Part of a small language model's weights.
Size: 5 heads of 128 (1 for keys and values), 105M parameters.
Architecture: rotary positions, no biases in attention or MLP, untied embeddings.
Training: a variant of Adam for these matrices, 1315M tokens.
MLP neurons of a small language model. Each row is named by its layer, matrix (gate and up: input weights) and neuron, and shows model dimensions 213-308. Each number is 200 + 30 x the weight over its row's rms, rounded and kept within 0 to 999. A neuron's up and down rows have the sign that makes its largest values positive.
A block is one neuron, or neurons of one layer that tend to fire together. After each block is what it responds to, as a language model described it from the Wikipedia text at the highest values.

L6.gate537,247,256,190,193,140,197,222,226,182,150,178,174,170,186,213,190,158,219,136,254,166,195,262,237,202,235,183,244,171,282,153,220,188,141,211,181,201,201,166,221,219,192,210,212,161,200,253,158,208,201,147,200,193,194,195,194,178,169,162,193,203,180,235,188,160,211,219,243,222,170,181,201,202,240,180,245,227,157,214,158,270,178,200,183,160,172,236,239,237,195,242,201,197,201,161,247
L6.up537,104,206,212,206,199,210,232,193,208,159,172,183,170,186,190,228,182,213,180,176,175,184,162,211,150,222,188,214,243,177,226,139,235,211,211,204,239,172,252,265,213,234,224,214,196,192,218,185,215,209,211,141,210,205,199,241,212,217,219,224,176,214,148,222,171,177,227,224,200,137,189,168,183,176,247,199,157,85,200,196,194,197,211,174,126,207,199,172,215,211,201,179,209,208,170,190
L6.gate1949,226,197,158,200,227,198,215,192,185,149,221,205,195,245,166,162,202,201,218,210,196,204,120,223,240,202,234,246,212,197,118,180,196,209,176,200,202,220,183,207,214,237,218,212,209,201,269,244,188,173,195,245,199,170,273,208,218,173,222,221,182,220,248,190,208,189,165,219,142,255,223,193,209,217,140,212,223,191,247,188,153,201,233,188,209,235,255,170,216,166,138,177,197,233,175,202
L6.up1949,176,257,155,193,232,175,291,260,238,212,175,185,231,214,193,170,169,222,164,221,175,202,238,201,158,182,194,185,220,218,198,189,201,178,207,186,224,169,166,207,241,183,184,208,145,222,262,186,204,207,167,152,187,177,261,186,177,230,178,207,217,184,234,200,208,167,191,184,176,173,180,201,198,214,211,217,214,182,257,139,216,215,217,213,215,226,171,199,239,210,269,149,162,224,256,194
Mid-word fragments of rare words. Interior word pieces inside rare, technical or foreign words and names, such as ich-thy-ologist, a-ort-a, Bol-es-ławice, Qarm-at-ians.

L3.gate126,202,201,198,176,282,208,174,232,140,237,199,208,281,192,230,225,206,202,199,182,162,129,204,231,141,198,199,194,178,223,157,228,159,272,217,224,219,180,198,221,221,217,200,196,194,196,204,211,213,207,237,123,180,196,220,199,177,200,163,200,192,205,215,199,128,186,157,214,205,198,223,205,233,204,212,156,198,192,154,234,148,176,185,256,163,210,191,159,210,158,221,171,262,180,223,196
L3.up126,238,181,213,164,193,206,236,273,207,180,203,257,177,211,234,163,269,233,186,174,171,172,187,197,228,250,224,221,192,174,199,266,209,224,249,160,177,152,188,209,139,186,197,241,165,194,199,158,187,214,196,194,226,207,213,240,244,153,207,195,172,208,179,211,194,207,243,197,227,243,173,227,208,204,176,148,186,178,174,224,185,169,242,169,212,193,227,212,209,178,224,182,192,114,229,177
L3.gate811,164,184,241,169,207,165,198,180,220,216,187,206,207,188,175,186,186,215,224,204,229,180,179,201,175,158,168,191,193,164,200,192,211,236,166,275,202,210,238,154,212,235,227,234,137,217,182,153,186,179,165,209,142,185,229,229,235,202,228,222,180,211,233,223,193,246,143,223,223,265,183,176,169,166,223,217,200,200,204,213,165,195,196,140,201,206,229,194,266,153,177,224,228,168,141,154
L3.up811,252,166,181,171,239,211,172,194,213,171,171,231,181,179,173,207,219,201,191,213,151,218,190,221,224,117,161,123,203,195,195,189,208,212,202,189,177,201,199,230,213,204,171,193,207,160,195,206,209,199,158,183,178,168,191,213,164,225,194,227,188,192,151,217,185,266,254,179,177,236,197,237,191,208,187,164,220,191,259,249,227,179,204,254,170,159,160,215,191,185,171,228,219,189,177,213
L3.gate1084,170,167,200,206,225,179,190,205,206,180,202,188,232,190,203,200,231,193,200,218,136,195,198,180,222,240,201,230,176,226,183,222,177,273,214,208,213,173,207,225,189,210,254,249,183,221,185,212,225,223,137,194,161,217,210,249,192,177,172,177,172,198,215,244,182,217,197,218,199,200,192,201,202,210,187,186,161,205,197,182,173,162,176,234,258,227,195,205,193,247,182,200,230,201,235,182
L3.up1084,174,173,188,232,234,252,257,171,241,185,190,222,162,202,117,194,184,200,222,182,222,179,282,139,194,189,190,226,267,222,212,219,211,232,183,214,225,220,208,229,175,160,180,168,230,184,192,206,232,218,246,127,219,220,212,121,197,227,141,199,171,212,210,188,191,172,228,161,171,227,218,223,235,194,236,249,196,133,119,200,204,221,216,224,186,183,211,168,240,199,152,227,248,246,200,199
L3.gate1094,216,200,167,212,176,173,206,217,151,220,201,195,148,217,206,228,222,170,220,229,212,199,231,207,184,224,154,145,226,190,226,260,200,182,187,152,197,239,194,194,155,219,214,187,188,205,220,214,221,200,255,142,173,178,199,200,194,233,167,274,215,236,162,192,233,145,199,217,203,219,220,207,151,191,134,125,202,214,263,169,242,183,210,209,191,145,217,203,182,205,153,181,198,218,169,170
L3.up1094,134,218,162,194,212,212,254,201,236,166,171,237,196,262,190,188,205,172,220,198,195,213,204,198,207,208,188,238,243,189,239,186,189,235,208,228,228,170,190,217,199,225,148,233,182,220,204,212,265,217,162,207,219,198,221,190,214,182,231,217,230,251,212,209,205,200,181,214,152,203,222,232,221,198,187,182,221,160,199,176,230,187,211,196,173,143,217,195,177,195,167,174,236,199,184,162
L3.gate1385,246,196,178,249,232,195,218,235,192,170,215,183,191,252,198,156,134,133,274,172,156,227,187,187,198,141,194,201,185,178,232,203,192,208,250,162,179,212,171,179,173,179,249,223,205,179,192,203,230,197,189,215,177,183,186,226,165,216,191,254,158,169,151,160,246,206,228,197,194,214,224,174,213,186,201,233,194,227,161,203,232,216,176,181,214,218,200,196,183,141,197,212,207,194,199,204
L3.up1385,225,217,257,170,199,232,147,240,206,234,130,220,156,197,165,218,183,195,162,198,225,208,176,223,191,171,198,236,150,176,208,268,179,230,188,121,224,242,196,203,243,227,191,205,213,182,233,159,212,184,182,277,177,162,209,173,236,207,147,184,213,164,201,165,209,194,191,227,186,220,267,203,168,214,220,203,199,253,173,149,199,189,209,223,263,189,187,185,180,200,260,205,227,217,190,183
L3.gate1598,231,253,165,179,192,217,145,231,197,171,177,211,201,216,203,162,223,165,232,205,200,217,220,195,193,173,152,246,183,215,160,206,164,230,239,180,186,222,190,198,175,173,201,198,180,185,224,279,274,182,192,238,183,204,207,177,195,176,190,222,182,231,248,220,241,172,169,187,223,227,193,215,133,182,182,222,221,200,169,209,148,263,178,131,193,201,214,215,217,236,207,202,205,260,198,255
L3.up1598,153,214,229,193,178,178,220,219,232,170,247,235,209,167,169,220,217,214,160,223,208,186,183,225,201,185,221,193,242,205,199,266,204,158,178,187,203,218,175,146,189,211,199,227,177,192,244,215,207,190,227,187,195,205,181,238,171,206,190,198,222,243,183,220,220,253,202,199,213,194,151,214,219,204,159,226,176,215,275,155,200,236,163,189,180,173,211,202,176,143,227,179,151,146,232,189
L3.gate1765,203,198,181,215,187,215,156,232,208,159,118,192,213,155,176,171,215,211,152,207,198,215,153,213,185,173,145,182,181,225,204,206,221,225,198,240,190,193,193,217,194,228,207,159,214,200,251,209,223,184,241,200,155,211,202,138,208,229,159,240,152,189,222,211,183,196,212,171,178,171,208,146,130,221,195,192,166,241,187,185,180,210,166,187,176,170,173,236,232,191,243,220,220,176,210,177
L3.up1765,186,190,206,231,170,185,174,230,204,224,219,154,191,196,194,221,235,206,155,214,201,172,151,157,215,222,182,213,154,196,151,185,185,188,195,244,112,227,227,200,150,204,212,229,193,167,160,211,221,207,232,168,140,188,176,145,238,115,183,199,259,246,202,185,186,121,187,136,207,183,227,208,134,189,220,182,210,207,179,177,155,168,206,211,176,232,218,188,200,210,242,246,170,249,183,193
L3.gate2111,189,216,201,176,192,199,224,158,220,187,227,247,211,197,253,173,171,220,168,235,255,197,183,257,205,159,167,202,218,186,177,237,219,132,235,220,181,203,210,235,206,215,206,195,152,227,244,233,215,234,169,189,128,173,206,150,208,170,204,263,168,169,263,192,220,172,183,174,216,203,250,226,235,223,109,200,218,229,215,187,202,207,191,188,186,212,217,274,229,227,227,200,185,185,236,202
L3.up2111,218,255,208,231,237,219,224,141,193,221,216,241,170,174,163,154,204,217,255,215,205,212,219,201,210,237,232,203,194,189,200,238,202,211,228,192,195,199,136,189,151,203,165,129,247,200,156,137,227,232,212,133,207,158,208,213,229,190,174,175,248,202,241,195,242,209,198,154,169,208,186,158,220,185,190,220,242,189,181,238,229,190,243,273,221,204,177,192,180,165,192,197,222,170,204,243
Word-internal fragments and digits. Mid-word pieces, often "at"/"ath" in foreign or transliterated names (Ba'ath, Fatah, Rifat, Beneath), plus digits inside dates and numbers, and words just after an opening quote ('em).

L4.gate31,197,170,199,195,190,165,168,196,206,183,200,185,281,195,191,215,191,227,238,149,249,188,183,218,172,192,195,205,205,205,195,210,186,180,250,137,203,254,220,216,153,234,169,184,207,212,243,185,256,213,203,225,201,188,206,229,181,216,163,173,178,146,178,201,188,182,202,178,210,196,242,172,187,120,172,186,170,131,221,226,225,215,152,188,166,183,232,166,233,201,200,185,263,205,210,171
L4.up31,235,248,209,169,228,201,203,178,210,212,179,219,255,187,227,180,207,238,234,92,212,200,170,181,191,202,190,288,212,206,177,166,203,274,221,131,217,193,161,190,233,187,137,167,239,227,209,238,205,218,191,228,136,190,217,197,154,163,141,195,177,198,194,189,200,189,224,179,237,224,244,199,183,165,200,185,208,177,206,227,219,234,159,295,224,182,224,181,208,147,219,130,198,192,202,164
L4.gate589,178,190,215,198,163,203,174,241,194,182,175,209,172,211,215,235,182,205,198,212,187,176,150,204,192,199,190,184,222,208,219,194,195,196,248,212,122,211,204,202,196,204,174,148,176,200,189,210,176,241,194,237,235,192,260,171,202,158,218,196,151,229,243,230,181,213,262,170,221,224,198,201,173,184,241,195,189,197,187,172,202,211,203,204,186,189,200,165,174,231,190,206,182,211,215,257
L4.up589,230,221,208,248,183,176,225,188,192,200,176,174,246,199,224,190,161,182,249,160,184,215,194,194,190,173,221,190,220,214,184,235,242,188,252,199,167,150,239,203,193,231,221,203,238,189,220,276,188,238,198,217,225,150,178,196,199,173,171,176,231,193,185,213,204,203,237,234,231,203,191,164,165,185,215,184,194,163,204,217,268,214,178,169,127,207,264,254,199,221,186,208,161,174,234,228
L4.gate1567,223,221,216,218,210,167,189,165,165,190,160,169,247,208,239,207,220,174,201,207,186,201,156,169,205,172,187,233,222,204,187,202,190,148,213,148,208,204,193,248,220,225,208,185,210,191,209,225,231,205,164,222,165,186,244,217,181,247,187,210,189,195,162,212,208,162,237,203,184,187,222,202,171,158,180,210,190,150,134,206,244,268,189,176,197,236,266,174,181,222,168,185,221,232,234,215
L4.up1567,229,243,182,240,149,176,201,152,167,191,248,184,206,180,148,174,125,196,215,218,190,226,192,187,226,221,232,182,162,220,184,185,188,189,202,178,196,126,183,221,219,184,239,147,179,203,183,256,164,224,194,235,172,140,274,233,177,227,171,172,177,187,139,204,202,179,194,228,257,174,248,202,186,192,202,205,229,194,205,238,204,194,228,177,152,186,272,196,150,236,185,154,195,189,177,215
L4.gate1865,194,235,227,226,175,185,223,172,141,160,205,171,214,165,206,206,172,206,235,222,233,156,137,157,227,158,218,189,185,184,186,167,199,213,234,194,230,186,174,186,217,246,159,263,210,243,253,207,224,171,182,148,210,160,193,231,180,196,172,194,208,222,211,214,171,219,217,215,151,193,192,179,184,209,121,203,212,178,240,198,253,168,165,219,210,187,228,215,180,186,232,222,182,270,222,207
L4.up1865,196,238,245,212,261,213,193,159,183,187,225,163,184,229,172,202,189,245,210,227,229,199,223,196,224,157,202,221,188,257,232,280,181,155,245,210,165,147,194,168,207,198,218,243,268,175,225,236,231,261,193,205,220,193,211,230,214,213,184,182,213,187,161,179,259,219,213,187,220,163,154,218,189,265,173,209,242,181,180,256,169,168,187,179,146,234,247,197,181,172,217,159,249,233,198,231
Romance/foreign name pieces. Articles and word pieces inside Spanish, Italian, Japanese and other foreign proper names, often in tables, such as El Prat, Loj-acono, Emanue-le.

L3.gate79,165,206,185,171,203,174,235,230,193,210,208,146,200,203,138,176,159,211,197,247,185,196,192,192,181,206,196,149,159,152,202,215,166,199,204,158,184,205,157,200,212,177,173,235,182,227,235,228,243,171,243,156,228,179,254,233,210,242,192,211,184,186,203,229,180,228,193,161,259,222,175,181,209,221,198,204,203,177,184,211,244,208,168,125,169,156,226,201,151,211,226,163,210,169,222,194
L3.up79,206,319,247,220,189,216,194,231,240,205,158,193,218,176,194,189,213,154,215,175,196,203,193,159,263,211,197,196,220,170,182,231,171,159,183,219,167,133,174,181,199,181,173,165,201,197,224,265,208,216,219,187,228,156,237,218,157,172,209,200,192,219,189,218,209,162,175,283,192,231,189,177,157,254,206,232,116,203,195,162,155,210,207,195,222,197,226,172,270,235,221,189,136,207,216,182
L3.gate129,206,155,195,184,227,184,199,200,191,227,185,217,159,239,225,195,173,197,187,226,169,168,219,193,204,229,182,204,239,298,231,238,133,176,185,193,204,190,138,168,207,212,190,193,256,180,203,173,205,215,180,168,201,180,161,168,176,193,163,170,189,176,199,211,193,199,209,243,216,224,180,156,245,237,176,182,231,218,157,219,242,210,182,140,221,176,189,256,200,214,158,211,208,204,245,225
L3.up129,236,178,156,185,210,199,233,207,184,217,217,233,172,160,211,214,256,212,180,226,192,233,212,192,199,177,209,213,156,197,134,231,249,225,154,199,252,203,215,186,184,213,121,227,210,186,207,181,190,189,163,242,193,179,203,220,155,171,181,209,215,178,180,159,204,202,231,186,109,206,229,240,150,208,162,204,196,274,244,206,236,153,238,206,240,185,209,222,208,144,233,196,193,255,239,246
L3.gate416,233,184,195,214,178,220,148,190,187,202,201,208,158,175,211,210,203,223,178,195,185,224,217,252,233,207,222,183,246,221,178,333,207,220,166,196,213,225,190,204,166,185,224,243,236,190,231,173,180,205,210,191,151,214,189,239,180,214,195,194,237,179,195,158,159,199,130,143,187,150,181,190,200,179,169,195,186,187,193,218,177,210,147,206,213,177,197,232,163,183,239,195,260,202,157,195
L3.up416,194,220,230,210,175,225,194,224,237,206,295,207,217,246,230,224,228,195,231,191,245,207,159,184,196,228,181,257,211,172,184,206,224,260,194,267,193,202,154,225,135,260,222,210,234,209,243,225,222,181,189,201,189,208,240,139,169,209,166,213,187,204,197,214,187,183,149,206,227,190,172,229,220,184,191,192,222,170,222,188,231,216,162,233,223,214,188,177,194,178,187,218,244,155,243,215
L3.gate878,218,220,193,151,164,222,226,250,165,258,267,218,164,143,160,226,207,190,246,226,211,129,205,215,237,153,186,124,185,199,228,144,220,202,207,125,178,183,185,221,178,180,209,229,209,218,193,201,210,214,212,297,174,184,194,219,186,234,206,229,208,187,183,196,212,245,176,154,190,184,200,218,188,180,200,185,202,264,231,164,217,217,211,202,247,240,212,192,227,170,213,217,163,222,193,183
L3.up878,212,189,187,203,215,172,203,205,212,215,164,248,192,170,127,201,223,166,202,179,220,191,168,225,248,208,199,189,258,116,196,158,201,181,219,192,200,143,211,184,181,234,211,229,179,240,208,194,172,154,191,235,210,159,206,231,200,276,233,203,193,181,213,236,230,232,200,217,222,178,212,188,196,193,171,261,186,225,210,188,220,183,197,190,215,199,189,224,199,223,214,168,167,232,237,176
L3.gate1128,211,217,204,187,177,217,208,228,226,183,234,207,187,175,170,145,205,199,209,233,212,172,212,147,264,178,201,146,218,176,254,208,190,236,196,211,160,213,175,226,196,208,217,197,228,195,225,246,218,207,170,218,185,202,239,216,148,157,195,186,222,203,180,206,217,233,205,150,153,220,202,184,195,226,221,222,166,200,230,213,202,205,212,184,214,214,179,224,174,199,194,168,174,204,189,233
L3.up1128,173,148,215,255,163,194,184,186,171,191,183,234,158,170,147,202,178,172,134,185,202,265,196,226,209,215,221,204,171,149,179,228,193,188,212,238,191,210,234,262,124,168,170,227,202,223,253,176,203,212,196,140,192,188,213,202,238,185,184,149,213,135,148,238,206,165,150,164,228,181,193,160,192,169,187,230,197,175,172,185,205,193,218,193,179,164,224,248,163,205,235,189,207,206,207,238
L3.gate1435,196,244,199,232,176,219,221,202,185,197,202,203,234,199,157,208,225,219,231,248,231,191,275,173,251,170,207,173,230,177,189,199,230,242,229,176,235,204,234,208,200,186,198,171,193,197,181,222,190,200,232,179,220,126,254,180,199,177,196,255,174,252,218,216,206,230,224,202,268,220,149,215,180,174,228,241,164,197,203,186,229,232,186,170,231,187,189,148,182,187,176,156,153,197,229,227
L3.up1435,239,171,188,192,182,188,243,212,198,236,219,177,170,221,161,213,201,152,180,193,197,183,217,222,136,172,214,222,217,194,223,252,186,99,189,142,180,169,168,178,190,208,208,193,223,168,184,245,182,190,195,237,212,181,151,168,196,202,147,230,234,164,185,190,120,259,218,182,215,189,239,187,222,203,215,134,182,215,149,179,179,242,194,178,222,185,244,137,180,184,226,175,163,210,197,187
L3.gate1737,181,176,231,243,235,208,208,221,202,214,177,166,200,180,226,119,246,228,184,198,273,260,231,190,197,170,184,180,188,183,208,263,192,195,229,232,202,169,153,196,176,225,229,119,199,216,198,272,192,251,219,207,122,187,224,206,178,207,185,180,180,226,225,201,184,221,131,245,133,142,217,239,227,147,184,145,154,185,260,181,199,212,212,200,169,210,227,144,167,244,206,215,224,204,267,234
L3.up1737,191,251,192,202,210,232,182,287,212,201,171,228,179,167,235,166,212,230,193,144,177,232,158,193,198,191,203,172,214,245,205,210,190,235,175,218,152,241,187,210,207,213,172,224,223,199,155,183,244,188,205,203,173,207,233,174,182,164,209,215,198,195,233,222,206,197,203,266,189,179,234,192,210,161,189,167,262,178,208,149,234,214,195,117,163,203,183,210,196,240,129,222,239,183,221,234
L3.gate2084,180,194,191,208,172,180,208,188,173,166,209,243,216,235,165,247,178,145,216,227,204,227,204,242,186,257,219,224,200,256,144,212,227,178,201,198,168,139,173,218,193,191,182,223,229,210,203,230,164,209,170,210,239,151,227,287,167,198,232,176,181,228,213,182,145,217,198,167,177,226,207,171,215,191,213,175,216,243,183,213,204,166,210,153,170,174,189,178,198,211,167,223,191,203,225,193
L3.up2084,242,227,148,248,168,178,213,203,192,191,225,176,254,253,176,193,121,182,232,197,214,225,231,229,194,211,277,175,200,195,181,190,197,142,247,164,178,168,177,210,271,211,210,173,222,158,207,241,187,206,186,179,187,210,198,191,199,220,187,182,180,219,150,179,204,186,225,163,222,212,205,190,172,200,181,185,183,175,227,176,204,215,252,205,207,226,192,199,206,185,228,182,224,200,192,136
Mid-word name fragments. Second or middle word-pieces inside rare proper names, often Spanish, Catalan or Portuguese, in lists and tables (Ll-ull, Al-ic-ante, Del-os), plus occasional digits inside years or coordinates.

L4.gate80,190,138,216,149,185,210,224,220,191,231,133,243,203,206,201,247,181,150,178,195,178,227,223,207,180,168,198,195,232,144,167,255,192,202,218,204,226,174,183,175,202,228,217,159,210,196,217,269,182,161,218,216,235,177,222,234,177,205,127,232,179,214,182,170,203,211,164,225,206,203,197,230,225,207,176,219,187,196,164,219,220,147,217,184,153,191,209,196,245,198,204,288,198,200,180,232
L4.up80,144,205,228,243,190,146,235,229,192,229,217,194,188,157,251,151,150,214,188,210,154,203,180,183,199,193,174,152,221,206,196,233,209,188,214,193,171,194,176,227,198,153,240,229,207,229,205,255,196,247,208,152,160,204,255,195,220,211,180,211,185,225,216,169,204,159,212,157,188,180,216,145,176,143,248,267,195,163,172,181,194,136,202,105,199,199,236,151,236,221,196,238,202,251,172,141
L4.gate183,178,188,256,250,213,210,192,198,244,171,177,224,188,198,256,205,216,227,230,171,279,171,180,233,207,226,170,152,225,235,215,229,178,168,211,226,181,156,115,191,202,196,265,184,191,183,153,218,183,202,178,268,202,210,232,227,239,161,200,237,186,203,223,161,220,131,262,191,198,187,234,288,196,176,168,255,190,170,249,178,151,165,197,199,172,192,215,203,213,232,209,190,224,237,240,168
L4.up183,158,224,222,222,150,191,216,171,220,205,138,255,184,219,194,237,205,205,187,198,226,141,98,233,234,174,191,180,230,188,190,250,194,172,171,143,230,224,138,226,210,224,219,206,249,172,213,188,212,118,177,203,200,210,183,208,206,213,150,216,210,242,221,216,184,169,210,193,179,164,194,207,192,242,146,179,213,194,257,191,255,146,136,221,195,186,201,231,178,215,209,188,137,222,200,180
L4.gate1319,105,236,186,218,155,200,213,258,284,245,172,147,198,170,225,205,208,212,202,154,303,220,169,157,178,170,184,151,195,195,234,200,180,163,198,187,241,140,148,173,157,225,230,163,211,259,201,251,210,210,163,210,187,233,236,177,230,157,207,228,157,201,185,199,148,194,168,210,145,241,230,206,216,245,128,190,171,202,247,197,170,219,226,172,126,206,234,194,215,221,217,234,208,202,214,229
L4.up1319,183,220,232,197,174,186,162,212,254,210,152,210,212,159,209,207,152,148,163,175,203,198,178,175,211,209,197,210,243,148,176,175,206,153,190,163,145,188,167,159,187,197,274,236,176,208,189,194,214,231,211,247,195,214,258,186,192,214,198,226,207,181,176,215,249,223,177,204,167,212,247,210,190,203,197,185,216,207,110,185,198,199,208,200,190,165,221,202,186,225,255,193,220,218,247,227
L4.gate2070,158,192,204,258,189,201,214,173,198,147,213,235,182,190,224,156,201,248,210,154,184,161,216,204,133,209,217,209,170,166,177,157,212,207,205,176,166,141,209,123,171,204,245,214,217,237,219,221,228,205,223,195,206,211,220,200,224,146,188,213,261,206,144,147,203,160,198,209,167,188,182,162,241,209,180,214,199,238,175,193,223,163,204,189,210,184,188,181,195,200,209,213,207,173,256,182
L4.up2070,227,211,203,221,218,190,249,222,220,163,159,238,189,205,165,214,175,170,198,280,226,193,216,218,177,163,229,225,258,159,155,232,195,259,186,210,93,187,174,159,206,203,202,194,198,187,206,227,131,220,181,232,183,176,184,222,231,171,225,204,139,186,166,241,245,185,176,172,178,209,262,187,206,225,212,218,178,190,189,224,129,253,201,171,208,251,183,196,236,197,223,237,218,219,140,219
Foreign name word-pieces. Middle pieces of transliterated non-English proper names, mostly Arabic, Turkish or Azerbaijani people, places and groups, e.g. Ba'ath, Hayat, Hajibeyov.

L6.gate1236,199,137,197,153,98,213,204,185,205,211,221,161,139,171,275,217,202,203,163,167,201,180,179,210,137,224,241,192,180,186,209,229,183,258,232,213,226,193,191,152,209,190,203,140,170,191,275,203,239,177,228,151,199,242,206,198,206,155,204,188,213,178,225,194,166,205,198,165,166,145,199,202,162,243,181,131,177,195,210,210,222,209,161,155,218,174,215,203,203,185,193,148,177,189,230,174
L6.up1236,204,215,214,225,206,154,228,187,146,208,167,243,247,224,277,222,120,181,186,187,167,171,207,190,210,226,196,195,203,221,192,155,199,244,206,195,143,156,231,191,173,182,197,231,173,205,215,189,182,221,196,245,241,173,174,193,225,144,165,160,221,206,216,169,174,247,157,184,234,167,196,178,198,216,259,231,198,226,216,233,197,171,181,219,164,180,176,229,197,176,215,218,226,194,235,211
L6.gate2084,138,154,203,206,236,232,188,282,201,223,172,215,234,219,178,206,172,204,182,202,133,181,205,242,141,199,174,190,193,186,274,214,220,151,216,181,155,155,177,134,170,209,268,230,205,198,153,194,246,194,206,172,195,205,194,243,158,174,178,244,165,240,256,196,152,183,184,182,172,191,203,196,148,236,213,217,126,225,192,217,172,184,228,190,177,231,185,254,229,158,174,214,271,194,177,174
L6.up2084,223,150,163,199,230,258,204,224,204,220,247,197,223,216,224,223,159,150,224,189,204,166,225,210,202,231,201,227,158,155,176,236,190,165,189,204,249,236,157,152,160,185,202,185,191,185,178,190,203,197,188,179,229,198,201,213,214,232,177,191,281,204,134,228,223,179,167,195,215,170,192,191,265,188,145,186,199,227,223,207,168,177,204,213,187,188,200,236,256,213,209,192,184,223,228,169
Clause-opening pronouns. Subject pronouns and relative words opening a new clause after a comma, period or quote, such as it, It, which, who, when; also word-final pieces like -ate.